config.yaml
activation: "swiglu"
norm: "rmsnorm"
norm_eps: 1e-06
rope_fraction: 1.0
attn_scale: 0.0884
init: "normal"
init_std_o: 0.0166
init_std_down: 0.0
beta1: 0.95
weight_decay: 0.013
decay_fraction: 0.603
final_lr_fraction: 0.0
batch_tokens: 65536
doc_mask: false
MLP neurons of a small language model. Each row is named by its layer, matrix (gate and up: input weights; down: output weights) and neuron, and shows model dimensions 240-367. Each number is 500 + 50 x the weight over its row's rms, rounded and kept within 0 to 999. Numbers have three digits each. A neuron's up and down rows have the sign that makes its largest values positive.
After each neuron's rows, "fires in" lists the words (lower case) most often at its 100 highest values on Wikipedia text that the model never trained on.

L5.gate1253:432510422557419517560531491499507453472545532494401502466485557495602544459515541492470464484493463547459443504556514537384442476433441445520477521511524478504551598510529471476571485539434541356508496501511475541558509491521509461507527513615414450564456456490476552436438470567584577559462500551610481535506453572497514621476455534427532475535457515472554459538632547525597471420533
L5.up1253:619511416489457539526504532477537572463560491519459401527494474530501448548584502524431447489532514478493530471557591522515491451513417451454455623540528537546571442498429524494652467486441597499550382438495486522460432537549490520453485470523475464512477455500576512465462566474536610529420440495484509595498461423515574478544488474486488430555516506483430453539470562424546437529528
L5.down1253:471511505560492512427555463493525516384544525542508550552449587488462512410407425486459397439569477585560488497521559493527504571487566519584435507521477569504475581506569525406538458443575463478405500538471485453494508465445619449359593549483573525533565494465531512444484498480503427439473530524432527528489583557603449489481510481471483559455591559478524456462447480466527568573565
fires in: "and", "two", "follows"

L5.gate764:365550516505548531497486443523407563539447527490539476394474434498553576527578496502496529524428477485535532467482504508516555478456512489545401576580572481548489613446439543636517504543521512503431494464558524424564569444510323576469551553471518495471444543453522510542500547417456446515587480468359491536488522449478457429515488560466453375488461469483536521446454489439498441586458
L5.up764:568507476494561536489428465515519484437472374562483559459515537527522469573471541588489644426413494504483486467459516486505476420476500540522469498515493422428455540534455485545492452489516512498434607534449436534516616557499428527447474533482467492498510551567457530533491581470489473464495552456467440399546393491471537482531440471480431512478512464460490504505578484526479564531498
L5.down764:561538383421491518552426469512550482518474472442410536498491497562428434467549508541420491526468502547457493499480525418488507568565417567610518462465527559501420581559535475577464476514497531498503464466453521590434543458510557496438551476336442474466495524489459464426518514443471524511423452540513534485465489479558535528563518476510464466532544470606505399520511504527401467472573
fires in: "to", "at", "from", "attended", "of", "into"

L5.gate992:426534506504463454602532557549520589529464607479494583510477603483437467391582496486523427534535425509435507516528613454524437443509525486506461577402464495453516577507492453466462528421471563499447500452558511452520526537519532513526513474574431467558377552527486518512520573531424502484535506596467517503432521559517554488562556566508418444521463535558518587534509451495474519537469
L5.up992:482532548508520530570516389553573504454545495572567514414459627451516533484467511593489515484498405426489492443575549434473498505519501438383462488447448461486494583530508436457564444503479576513515579505569449524491526474452511494546456526556524519535404491574511488552537483588478461545500521556527512442352453491557512566582596456503562444378460423500476429473581560534491483544507
L5.down992:522595494434603500395448452468458503499508495522444535506464518396553571571387495607444525507543431637433444515473478514421424483517463502451500503510623440414440469549447484480510486445453451519511474559474442542466541456446614503538452532493495503496525520524458428513433531495538588421374478490584513473490601488547551367422531509507536489502494437489405594561536499495404555585421
fires in: "to", "2", "3"

L2.gate414:577539584512465413468490544471524460485462548554454542515572538537490502465479577513616507549524507454408544536547490518461496483521404439426542519511517462498508461480601496515465503554517553514532505399583498408509484455471542616463533512539534519537467539446605583559461447609591462506536534498441477440465507494491469513514511542561440514544536600537460529470541458470520529558468
L2.up414:532548549557539456517447574500569563470534516494487485510529478466392547520475488431436390580529531477485453516546440530540453508474415491487506515516433407512439480435484434592439489625528575450513517519472608427519544528541509663392501501529473541582431527424478481538591528542401494540464418418533458533443446412509389508410456499515500500547534506523489521521501486487391435573516
L2.down414:457481565470458453552502508643556507519534504503571555442406523451439388416529499454458498484545497421514552463581461464492559516432418551474444562515536514491457549437503435430493379566537453564510483480471480477542565553547427567599428540469555533566487479609434497579571554522449622480536471380580352572376560432558535421423469417594488508603507554467498483539476436491466521501472
fires in: "of", "to", "than", "either", "not"

L2.gate1254:426436499465520442584545546507497511495479527413522482519550580567500521527505540468457388504546500429509634490454499431416420609489462542523537485436504516445481532480535537554518480535433429569565465495432454561554483350495425512540460560495498505438392359503594436507495512562550539432472506500493514452468524529554562518556447550454471475469511539519497565445614422570491523496536
L2.up1254:477506470490509496414566588511496479567534496571504459616489552510482547557481497527481616536504529479557557526529590423514454486465512551510495517502516544417471552433557485486489454462429520483485553410540526471504476507440568616521513421474501568469439446459474554500587510578478469459533549554478527541427397429530498516502486499469569376449520522497490421560540486570474581499417
L2.down1254:588474556541495498475523454626552505526451429493455484423661472433569541522467525549454516493589467556571519576551597467595498525467509496513534567485519586477473415461489522577502432446367605450487530512537510470550460472484556555470538428498508530498440500508515476429390561523439460460523603556491587481485383508413540452508568531492548521417392503583456524463462543505526503454498
fires in: "1", "2", "0", "2000", "high", "highest"

L6.gate586:630521485500566516486401593571501556431486516387510478568507529475523505471429603573447502433495367521517500498481487443477488464556511484571548535470590505565419557458516527494496494535428540555447485423531495428372517516561525502493494523588474524345552526549515560503420492415547524482632519436472488519484522555497528547461512448503473574517494478487479510593540528377509567510568
L6.up586:618466499484468480547416582534535487527534493501502470526574551436524439555456537591480496516537519549518544516503456564372529492493510530531497516498509463505548537489494568512558527537467641463360489474643543500511478530563559545553523512514418451417583529515530497500464466416525577444499525482608541544579515545477589474501478446481556556531420428502430494611621582498452413522531
L6.down586:457539579513509492454472479550519453498504452449505477461490537473535456448536392485521525541537489642485557602521563543519457491484486537537516525437510468474609491549391589441626556437519560499421442469483448568497508397527525543503522487449592539573493561479509464452438575559484503533530462450474509515583497576540469504515501472486607603552529538500478487482528572519483540471438
fires in: "and", "to", "by", "the", "with", "or"

L6.gate544:484480566566459544572464515392565516565543438506505499495475488462508498436404479474608460545582559455423513580568486519528470566521499509522446403414459492424485508437607558537445510534527493470437468502537525492435477460468522448450531406533439566509574446544526389452477614499491499462488551489532545431446471452522410447483580483457526497530508449452529507560513579536498501508496
L6.up544:469422598560522547497530473502539534402488538522477474509457454516507480468464500473477595462546507581528533530477444454462480536511481575587561471570465508483439438491438523556462493488566344375464588531549460403566562597607524547486516495448486519444500479463447552544442524559498530500523499479463468514491497468492493532529564571526478408587542559567441444467542473551536398524543
L6.down544:542595483496537624446497484508474518465513546480500512562545532485545536530467478501541503511453511480443568579458563454474506471387495503500456527524439501603448495559457450533508491524608554482456488548511514523612531468573488514479438472519510551331490540465595497383495537490503487488536482618464542583537497506403482489544410529608463475478523541470520508441550480475487491561539
fires in: "as", "and", "to", "of", "would", "was"

L2.gate242:459523416526518529504460484509433586444544561542542464532517488514459466420446457566477480510533587503411576510453529492465470518528434494390499529544518473508513539476419558460518442498461490441528556538614542497498516506569457477552461413428497444438467616344540547518599498480363459455489531473568455472428488506494498560507541534496475587515421613568500560544504531407487514602352
L2.up242:407421500568523445432527523595502504526551572534527583504566486541564478519511509451468544461487507513496545572431534362471571441456491410460499485501595532505567528499454518469486491502489381514582665504553514539597420524498490432507474580503486499528578493465576523511533484520374511507534558524451535390402495518435463466498544587514482515514503481483585535526526539547560616450474
L2.down242:521458410386514560538478507516491465418456507459525486403527480591484476450486547503454626499509449510546524518437517452550550513456423487665541521495478534485545466532488563410515452449475658482534577592479469496596483516537500433535479532488523559577577506516520558454529500581484534463491475497532451496543456540554466550420467542511534514481458442514471533454477472543478576463571
fires in: "of", "all", "new"

L5.gate234:540596551584396447492446587487519593493414463444449529529482514526521406587421464587423479531546542496417509483588574448479518488511529454550466486445435522514582466552558524565483513461525531438467489482469476467447489515523425400418520478513570489443487503434504521492482508476372461484528545488494523477446484500507521520609504420606544498471524581444462420515463513426507500527581
L5.up234:541544535501570548524559540458453503492461463463486548515565475501474502553482517578462521451534433445511477461468505505523528530559484611475589473472478519496604544484484443479491485466577423490503528529475579535507447517514515563478462444571441505428570500449479549404492423502483589479493458555485472523527530418472442405471501515484496558543467518477431518475455513525473462627480
L5.down234:486553587474500440434563546434494471474446417489597476492517518487435461509443462480470484452504477492481392493434521468479556436523504476479504501424497459510482562497522453494551472525544535498497355442528567534609510420526504456532521482539474469450561508451564437478508483497497509494518473436469535526502538480449453504532481482508536478430484544423469473594530546485520449462466
fires in: "has", "have", "a", "s", "is", "an"

L2.gate427:486467501514394524472448493498480516536450536482539463436486485493534537461475428460506498508429549472503475558518499450532563439472459447528563502430457489404535544458423523466467411582454433451513561456550525488632515471516434576498561516527481441552479534440541387476581446487439568457450541521476502587492539540510454526485418533440579570476535521497518496546482522515497515436576
L2.up427:512501542506540458578513428512466429498453496551516546551523498547477489376482464500542554559529503539372584564521469415436567494558534482536528453504470557531475635557503578511458531451468521531536496469438481534461565538516443426561496463522498469496438582436543481511423446523594432542506510501483439520460513554455520472487477500467429465565481506552448563456444520538476567488435
L2.down427:501511498499430497566487484547593423467514489527372501457458396499548437450492568419459529514585429655471527484547544541542497510515452500524425526514457482503451442498573495504484431518476419563495422536464552493588468489572536489482450470561434641496534559530533535493434492488497506473581460423442495537417414536485505414417471429573411507522361511499534438394495453467527471525572
fires in: "of", "few", "number", "several"

L5.gate1191:472526507514456475581543515583541561455559617531465606408579523411572518544559575505537534513488376495452572517478472501574484399481494563603512448451514446425529479461485514458446520398502496506508466469507532429487501467498437523505519474545495566512508487505535505552481459512453478575566467512516452553503508487439497510468497619517468426518598533477508515416418556428581403547493
L5.up1191:465463423479453482543459565494525494503473550531503431458502551547479523537448566573480545511567388530513520536441474500426387582405444449459431454442467551496526511532481514538539436414533421532534452460513551496502473554494408499464462489410511512495529587472471469499539561519500434437480593462452456540453558442549548482540564486458491519505522516440481482558524494519423488512508
L5.down1191:514469515499411507567533504480481544517508489529493560471448597450484477528473560524451559440414514722531438518520540433571527477481503473624477557491427518472384374560538570505455517531474467456557532512552505441521444434509443499411441459438455600483432587449601477517506529534465450517553467463504391563468560593481481579505502450570466492567556512413494515509471535428507517493478
fires in: "is", "s", "i", "t", "we", "was"

L6.gate579:519601427553557514564538445597542416564466523477544482507514502557501512542578560378502468581567516478496517488495504494441516553433511535541444514562482420555454495534547496551458549490554495443407423450456503456510376514508515480454530501412463577451558532509417443456408475417550502374517387471561498509497502542494470495478544476459496509422503507466491561555461494498497523584618
L6.up579:477441476566486557610418493493469567540414515462513521595502468511574582485474545573604472564535583547502484440525507492519555529503500363473482497568542506528512498518483442512430540384523471540453463532483491540448606465467501455575483592489526541427626464619580460521425510480553503531522511444463500497553525480557456584507463458548475455448413512460540547527482513444498524493470
L6.down579:451448573508646529588553512432545533424526557529462465441503498562504497531493552565542543480507428667508451448443484568506535569594503596438493517496548482497439476480511505411391417488480527482483463581453493532492471557472448501495492516581489430443506524507522513436408557519471513531523550519457536491462510476490482537519592486450436605409494428540474499454499532594479447457532
fires in: "on", "to", "the", "with", "through", "of"

L5.gate1019:486409455511492502603459472479563444549508586548497520444463545433440507501471535517398498561444472498557405446440464477596494574473490510474600518530558501507501488491464572522473574492483467458539514433448482484528548579462521521418475497549501513519458518512492573561547568483542528527561428557494507535613566521498577464461568474569585422435506459459449431375542503557461506560384
L5.up1019:516361460502538529483346509507457534516539505503513473434451568449464503546433553492555441585475522537464429460450434400492478509444488580541520528538513490543502467472543537516490556505522462474466461518531467479520494500460490412550467518503531540484475468509510498412490578467537566609560571502469513567550545455480604517473607499552540419351490456465528547540499554559488449510495
L5.down1019:564443430491461495506453531559525568476434463505469612564450425503553544528477518465462487529506549647520470528468556488499595469505521568447583529448386609518672536518527541536479581504463549520488415404428547505525510523540520410510492450480444504394503588501515462572484538488565583621501497478542513512419544568625557463480520470565438522455501479485525393531544496448540453453464
fires in: "had", "was", "were", "did"

L6.gate327:540519536483578491567470572492478375481560464537422423551509502484473394450491564548467516472456462540558591492442552539511507568482518561545615497505465480541490490587519516569363587533506525406428485439497535477564497590490487446490459385506505505498491470533483428568576531454432434553537492492551458561521417471430511471438458543569504484545505480533567472510459515524515477577476
L6.up327:388535543483551460501492436474482465522518567546597512531434479397520558493525472557510536500415404520459462498458525535459476433493440490502393562453462553594445528451553530517497563559541469498544405442493549480425407476509519483469563575518472487472527504560538478447521529464491491434501557582600497442520553556509524547509477486502498467465559607528530462587399490489544541508537
L6.down327:509543472526428482504526529515543487421532495502496491475515543399480534485509482530524519500462529361540480518534541470584462513507486490451496490500504580412484447569498544491443541461554432511494455443415497449510486443479547571436477479399441391560471544451500571537460530452559464498571523537499390503568498492501498505507400499459400438499472621549532480472515509548483479467440
fires in: "was", "only", "is", "eventually", "later", "were"

L6.gate1259:577518470475442462583516541543462462479430453601503557477457568473516544540491447513537502495482562476496593503599547478588471463476532525554531555491494407488452474530457560519432489528427557440581502598517557561555494520434532467430527566432340492521488578656478552419480422511439591525543538590559535508495458575603611474523524524474416523541433435517453537477464577508486454530415
L6.up1259:510524521530494521505542496388606515449454425561558512462435436510507499488460535478511485547493422478495409487454492430522464480521573501478574482520478468522496484478561496448491437483489505406544519510460545464493555584389519497385548473485574489572561555423465453462525496559573583472510448510525545436563483528629530497501537506565492532542493535522448551594575520550513549550553
L6.down1259:458602511508508436526582482440481639538486468504411404482581465447477513558569523484528419617503600574496435494371486374519487524418471517443576455522420544473447509501561491567540396502464563499511448464586606426483470443481500511457455534501497497457570450551538560523491553565523555523497485512506532546552509455467552460457461465439478541546495489526505537443586497427462479503568
fires in: "to", "have"

L6.gate952:545509415457552527439540515528494457469545454501473602551449561497413503489595476519495520561513515432630416445498438504644563431545572617443510521455512531514454501449556527534543438563513411510525603558539443452543504441473469541429423491482583449411518465514548423496521509477462550420459494495449513439479512471471495422435478448486467498397467491561457574534565453401492463511520
L6.up952:557447459525532447492481431479529517606500468487462489501419373401490456455484488477608502581585471495511543489425441499520586528528462548561517496508467553468504501501538583508572513556559497525459422534423445570552491427609433378508561478424525526486538552572426432573546489513576553496523490462536504560500457453471457545540432496436518539533507549493487448508533445462530538432517
L6.down952:564526495436497432492422506537504465484464475478559542538547553498472431562532395556557508505500492558504488381507487524484473614504490506487460462416451489544519445495576449547461546519431567498543458494557437520528516500439563484431436464510597395546522475502476440464631521459571551480539467521490526592447552419530504580552460539555530477527544437423470587435507570567539455500500
fires in: "was", "as", "became", "also", "become"

L6.gate1245:551506393533551479518584524518476579481488508511490578489466475439459546488547461550525529597429529497443464430504530505559579439572498528397523485488459452368538563422480492481589454492558411586435548450466492449499407383524480544425555483528568421504516423531451403518495503447431601484481536513589433432515520526440486487497499523508466560489486541490454470526504555489436558563489
L6.up1245:493552528465453484485571521537488456471501469419595526566456482470386476505412459452464511555517516536521387464524517513510444550509546570465505459523490536497443436447419555522462504477588405527508520477506414584516455542557461544446436488578505448541419438532547504582557487423528532461453484487470543451466585408491444481483497520497625521456504529443425589409575541473503458497513
L6.down1245:502476521456502508508514481487588515463479459481563532610509605367474462459512522488453523535473501630524366511508428520549476499487510577530475539457527522541461533442484456547521495428508542560555473558500499501533436461486529440496576512557482438534487521495471405439485514505422434479480489447554491638499495484389482478512492583477607405442485463582522531495542502508552441468411
fires in: "was", "were", "are", "is", "been", "as"

L6.gate630:529549548441425579509428558440429488499447524569386514519530545442465435513400538510589498545476457498558507433500498503600550468537504585402488599453532465517541493503509420587466505456384513506396569467506562455529560507399501552514506493512479545602538488432448551547581545499427485547511489430503485535570469482503475570480463519512469512499434445590470455547493550497557438419600
L6.up630:537578448558454562484479420532478474447518480451538479558480490499522491492447617427536553522469394485478431486550537556484575443453500452503526503469558462512541447476466418574496514448524520601575473588476519476453484599495514497425510514542462417407605455453504489530486504459527535547547541426485425477482450522473423517528402508562493556481522506481595500451484467446586395489522
L6.down630:469455541551521438500466516539389467481472522492497494541520506525550484482552447540540542507417476483615454645465475555505475527548418545508481414400451430473501462461439480532477448504526427462589453416634491563525627467553522455486432448518612402406574455459461508507541398486570520543602506482613514532480436416448542551509525392534539545453495558514509391469547534455539499539561
fires in: "for", "was", "is", "are", "were", "also"

L5.gate1092:501571535481535535574564481483487472460525496448426490511448581497528471483431460576480520582491376563494486534490540447520507413454553464552535484527422459452502501441534548518424516532455538479532451546480548465595481483431466498468539558433463551381456526451421443566499603447474515460562548514505464508497505484589456410542514465601467435567559463392412580665489465456486444491490
L5.up1092:578474446556515472538468435513506485491428578511477449422472483503471459550517470563553492603474506474460502509533526508467496561511493563534540518480509535451503475493458533522535572498455512449503486525444463441468480531517534432496477425486496540503488487501469501585482540493669543486489510509522477551501498542399508453477456489501469554547515503499468502530485555504460446543547
L5.down1092:458440426508582610555481514511579447532555501512542539637454407458554501486488610485493395470482449527541444437472461466493530493520509545463587521503478484471531458522508545534543453420483448538508500529524567468559568494488546504526475537528374524426552456566515462539536457485566493470469555502492456550476525468538556483477455424432489482437417493510518425475580506499474503484650
fires in: "not", "as", "for", "only", "was", "had"

L6.gate908:482557549621558567465558605579491493528542493552410496488504482588499455444423413505517463509417585489470503543392621462407370507481449509562490580511556540484477490491451503563566476501449438475531442479532506499507448496412510515585476404429534504488501470384567534501488541482544605467454535476509508584551569455520417479539533508554484460463584551456514494521454504495468495459571
L6.up908:468509516447466492536506442522531544408457532528425508497573603512542509600510497512474450477453437476412476581481555393433471480542528473455463577485398434502529479516481398362463468471486435421482532482511523533534421492517491531532482510530492540637583474427485486539468473457470511507529539464531410417599513470514495559592526453516450551484515465450451549416474480534454449523507
L6.down908:400444494568483488573462526565532461493556459575547482413477471542459506454416521426430479475531494301572475573463520457482466468530422476605503433604452495553541534472506348492476440468501499535449473462513493429521479551490461459633432466501473453527441453463540526551584480521451517406426543562473433572462537504608454547575473484483457495469434445451540494425484529584475490495408
fires in: "has", "have", "had"

L2.gate471:433482578611517418433489516469536491427454433525543478581494499474574534548542528523589522519506472461430532432470482486486476522544572557434424420531514504470459500467441501464464550550494477482522500424493520576459497550539536610498435535406518464401481478366634500484468516543503503496597460512537519480461479404488545518479473469475452590508549525477436501568538475569526556571420
L2.up471:569386508526513508379462486448465499517487558511488408462491512623458549545533485498449487563532500460477530472537495492484526504505450506536505468411494473587546527498511465466428496494428516556478484543548454575458516528552501561496484458478472593515538547612546504392547525557488489518489419497547438467467460503494486518511457543509520597379490477432442488511538518482616495474500
L2.down471:521403511616481510442483394517467483509446534498414465495486460499435522551524514505433516604543578658465446384398386460482579555493417462503486470508602422443445530488570397488436468446466482428494465466481502501491476437494562562506495467538525585521578493528436554501513486479558458473543411506505525575533458509532450647611476563536501523459565570512547533521511506574575531469525
fires in: "such", "he", "gene", "she", "they", "diocese"

L6.gate595:484502393571442456523566650610523444514538519476483503513370566464484447567381525539567536478460450554476449502517513456445517459417437498636550522490478453512567466381491531521445454511553467458484484510487577459466511476435408469437527407450513395543517500429430503616452464438545585552476613584496502621577565510436522483414478479522456523578428509406493499489502483404477512579507
L6.up595:449550437503464533489535583527542499492464576565468613470554557418462477564419639482600509498522536458576508460471514463505419449516625574545554440393528527514490449502429537519561392538478436496538463539464507534466502460494522515542483522583517490462457560437436566474417462476442595445574511549447497481617502496495533534413520531522472507483528660494487422493504501562572485524541
L6.down595:459514456503429477486482597489509530496477483543445498430506503468597449464496511535542485499510506651551559457445494502477476523578537513569508480535493580503496535521487483427407452531504478500585490572458399463427556412445527505481616509492491487414451575516459508474509447536434529488510527453496468751497571477444460439526478429567441515476547523489479438501445648465504528625561
fires in: "had", "was", "is", "most", "have"

L6.gate242:538487508526434525569512441508537470461468443525477428568470558513508490497437570557489544506563502469506589491488528549531480537539471470452540526372537462438485480447509548500471506433548428530489443463496430444547485486451502510514533424516512476436395609452462470519480590455518346456510565537415446553554531429487498586440503378560460544586445502432494526451471468462537593481596
L6.up242:485460467495413526619490549534550440550450513438552521513491541477438574439438507525526559486592483518519586555494532634527426453567545451490573479398545473492520489565551537491450487409510522523462464521515546451453465552442560507443497439470492462416415540419444441517463509555525393517450551440483441527578447491422379588534534466517543427512400512446584473422485556534495472445574
L6.down242:560567600440537574486495573470448477552420552542452548641514585452524470469547568435433528531585521533531505516527595536474500371470401540573460418500529459465489526512577610472491491456485555524514462562570450400548510501509488559474477495445530462534379499401498501503563431511518493519539554453519445677494523460480500530526538415478491540521460534428412513462473446494522423403477
fires in: "for", "a", "spent"

L5.gate5:454455512551514536506464458508477501433427504426556526465553481525456538511492448520472449534527486465565526481518583568576471518505476406555463500565468520472444489451469562496410455504469507411499483505517512507558457546429520491505505460525503411520543508566494529490605554526504516494452610617495541519569441505528478453435530578461551591520521549452413553477599547491528618520566
L5.up5:556568515498466526536514488444514470376432447461585408539509426472556467464426377561540469521537525500527442518478507473445473542444550451544500419565523507535438486479459589513513490595440503372434505494524475479542405487459540580455534512593507558549540476493484576582534492479555519530428562506476456443569416386562527540427398649466528528528581526406483515457555515498521507468592
L5.down5:449576457496492490427473491498513452441411534517481588528546552570460475496476443507541492485368508581527355509577512383510381548446460455474582464520476422544422505460496597495495568530454566427564540568556523468508493504407540558425435502528533528581575502529557458480546506448512453429409476492502573533494520497577532540355463485525535459467491550436501640503528506439475495511499
fires in: "as", "to", "named", "of", "for", "was"

L6.gate556:476555506485465543533494555401404508509488523449462570521566548579514541489564520460430472608522487491533524555392535487388493476497476441516471526496473472516510581491538554456487410383560439511533567433520559424527441470435505486572452507455518528477512488561538451547569541494377481449567578536486539559585475473521516575540512517497469416538458502539518496477383484485459494478518
L6.up556:475477540495508592459476522486498444569468519404509427544588546437488503496506526608575480472503531439451420505498553463433427434422447490532512464383419576469562419490464515457530453377532510465393454470552476472509564492435568489538459561446444516407491484560539477583567444417532517478485434511530498531551430486460531509560509512520409561503545426528459455432417539507514406494602
L6.down556:432512547489458519560491491452509575490472541475498488495518466436492425427505514443550546477413384562370493543508418411555492505493445490627525509474538499473579517507490511413415435554518431489464516493572571484457515514445496503465519495496501481497477548515531508451410535495496491519459441516518508537501540526450582485525471471514477606494493559391459530438463541434487476532465
fires in: "to", "from", "has", "not", "with", "since"

L5.gate286:503448445551423509598463566567535535466501469491471469502518516528507539558527464595511451558484501411488542567563477489506505502561532501501539493482442539539471392563521474497420575495542437472596396536495533520513539476479552392604542479438482399498444522397552481427495499545500555516462486468446515588491445500490451586484519518450555468571421566511431490439476572460389487499547
L5.up286:502429428539453487565502575406544451529494440494494485441459478536478559590518482635608449532468486479483544515432464518497418573509520410515572474399494596473493437566546575503534489494497481525525382547504545532474469427593528518559555468565563499519520499416464477489543475503512524571509514471517477535477496432515553543456419607482586437577510622549510492541499525516399522505584
L5.down286:351478462449424512375413491491475509469483480443434440455415454414472492478559527508487558507422525509530431531477499404480490550497550529598503466573438522442426519557452503444545449480506551450510468481483471497493525521494492535504495519559483487528435498492462445482564540564489566482442488520549504469492391436456572524500475543576403496466466452511511600436475399537453388558538
fires in: "to", "a", "for", "of", "build", "be"

L2.gate311:486415417526503517461450525404428531532494565479476538535474485553534439495532577523515513485535578443507441470472583453429537596523488528520430600534439394495495547472519496401561433573516521503535523500449416557517480416571487483532538473479477559544502508428554531524509418577522580569430501505535532452546616508554461474471476499458484493396456531544490503515583508444576511562478
L2.up311:437405561507592411486565543510534543537544481470526458443580493484542476521450486533563557407576443495365518443390449532566459489533506467580470513498399467631548464565472472426431435542422521488445480506385519561457519524469560499398422487466533526509517506544563572536499529481523526494488493581492527479604452570502572481488557541469456509432460495524437574464510504519499461427470
L2.down311:474546378499460471605506559507512562440495484487512469477570498481414491456502528487549566486426503428496456473468442495592488564472512522537512381477544548469549503464520505471481428482487551512515434532532561466487463559497518475579419446565540415515530482565519545509450479499534468541474527529430470558536481435437491489459559452457523404538427499473523480461468479591524397451486
fires in: "of"

L6.gate941:527546430506502575584505539586539484529593553484594475547504503546514493429467477501525476558472452513501476527435546481405573524517467468451473485515478453383431505446530548497519581520502554506550527453464394472535483547497538491559515482478467552466463545532537501448422516562522635574428430510587553543433552578629447552452471468495460418517471489484493527552543577427533554502496
L6.up941:490615435536488372525511480513465614506555448554482491487508445476587621443483428487445538493612460469534514478457520416456471471444492394490427416503538451525468480477542486472622583471603546532499459526557498534431449506533498553556555495490546584457496511471591412445495586468414512436456520529534515520533396486560396465527501475498454354485487507518563474472408516508582589593519
L6.down941:510522516477568490464416516491507511422475475572475516445477450540592604468515495578400543429539518739561466524512498412405488638504508455536464502603511619548514524547531530477588449491528473534517477498482561493549497426498403425444682453492525508381552465465485440487472589553490409411419516499425522531580472434577444519346423506643487398541478496502533462547434554441480486587482
fires in: "on", "by", "for", "through", "in"

L6.gate1281:548483584527600560570493461501575486521447448532508530525511480529361548499543500547465504465527493480509491385473541437546448559497489472493480451532487568498574416448511506488460476495361405495522555426400500524504488420470455473526531655569536498501456492439483502549459485501490518539551529447538457398498430544479450600473504557493555494503504530458510534482468514539526526564502
L6.up1281:482488511471531496580475462483521620502574444449573514442465489536527506458505517450540540549554616546536572466459438516493553557499437487495467491488458468509446597480480537563490585593426506450412517488445585468518441470448446465555514489574465540485537573534414419573466444385431432498506572533463483500513499503461556462487508420444474527567475571446476419478583541577471535511384
L6.down1281:532580553457500498411417458480553505485508473418532462552446439562485452489488400578544547508472555626541561509551488441524480460589511534459556508528410454541488442520428427486421425582542517423502506420413391435488470479534589524484528525385541496544414448460508454496590483514523561494476528502473557481570541523585551622481382504529523492547481519434487544467593558472484521499468
fires in: "in", "to", "first", "for", "reach", "game"

L6.gate825:500635471573521432535528585544441410505474396481470491486516584553449420495528522486597521476535485495548481458452517538443532507477578501484565406551535487499464463479501569472498544532580457470535447505519547456463478518553403529452630402471466437468475540446442506450456583516563443518490453501499527533528485565471509574433519483450559420501499499452425533474498574495430464414536
L6.up825:568559457507531364509516532540433451450415440428511443562499570531503361503447504445546446515559521420514522520452490524507532484445523524447503533489538481401489494510500543531566406537603516408467456454514470535427535508507509539580567502456529530456588576517464488457500497471597479521484472491541522569479458570520499548510522480491520459477510593491512552501474530510433561413498
L6.down825:415501514484457556494459514484432517536448495479489553346505532485555460579482465566516583497556548479426520442519608546466556487498460448479538426464438579563552467473542508538532436508468467510498468513496511442484542445496517490580531503547429456529432459444561518539534510500424559551434467518508586535591556480519541475525529456480551561367451475435519473474583471487476586463507
fires in: "and", "to", "for"

L5.gate1004:483481441520469388456495505459539429513430535556515506465556486467463479504530542416437531581407491479465539439487499582565506529553626412416510448505509490480437529523487534467472559449585548519531579550487542488575420497596563474507444534487525512523506566489525493548581477595517499476540503477525442477431440512486560469533464398421466418525505591509463426467407509455393360441432
L5.up1004:539507435551495473502547486576528492504547500519471546482554556477507603441452561532517531563437450447578468490406402478476414483512475431514417521553443518423378548538585486486451524564418503478576520502481484411527422511516529586593507526473474521527499517441515582452521536464447599437586525534470454526502446572501460498488552579531520434487471445447538475514513576443422450500560
L5.down1004:442499481537566572540515504580600544535496534476509583543400553520511546481589503461542509483525390607584485494569550446517463642502482596522455484487573531617503491413517493529456373564530489469463482527371463489534534560412406548573552560482539491487591547500528557533475480555437531504526541495489497625496480506408506468454510567566505496469482474477507520527479459488481506512519
fires in: "not", "to", "refused", "t"

L5.gate1070:524527430527538511588509531433436530508405589410481609481509501488477454429455500483532458460465512509496509475523442494611496580564443495470535494542556542575490485460454623492422493468422483394472515431414478496510483461442442464494505590545455483468576445482513470564550615500459573428513469570496567511463513500468493523466481607547481563440482512499471479464575487576558513527539
L5.up1070:575512470467416474518501535550550498531444462457456496362554447501546496517436463515401576476487475512551502435468417438393536476483562524513555417559517449517398546482505482467535445538503537546555487405584488481524529494466487464418400504459528526461544531520472518615460524517441563527415597513419454547453498524479486464464450536434465500505520494482533483461465441427488464580472
L5.down1070:486493518508519448492522458530490455508483522448521502515529445474528505525472477534487481558488524648554542557457540494451503479453521458526486592468574560476518481445476520395505548524529571550614534569482498413526484592578476538561540445519396556388511496558456507527432466441497502469494534626494515557505460471571505513487515463477531480490365447496502592522517464486516468590379
fires in: "of", "not", "without", "before", "than", "to"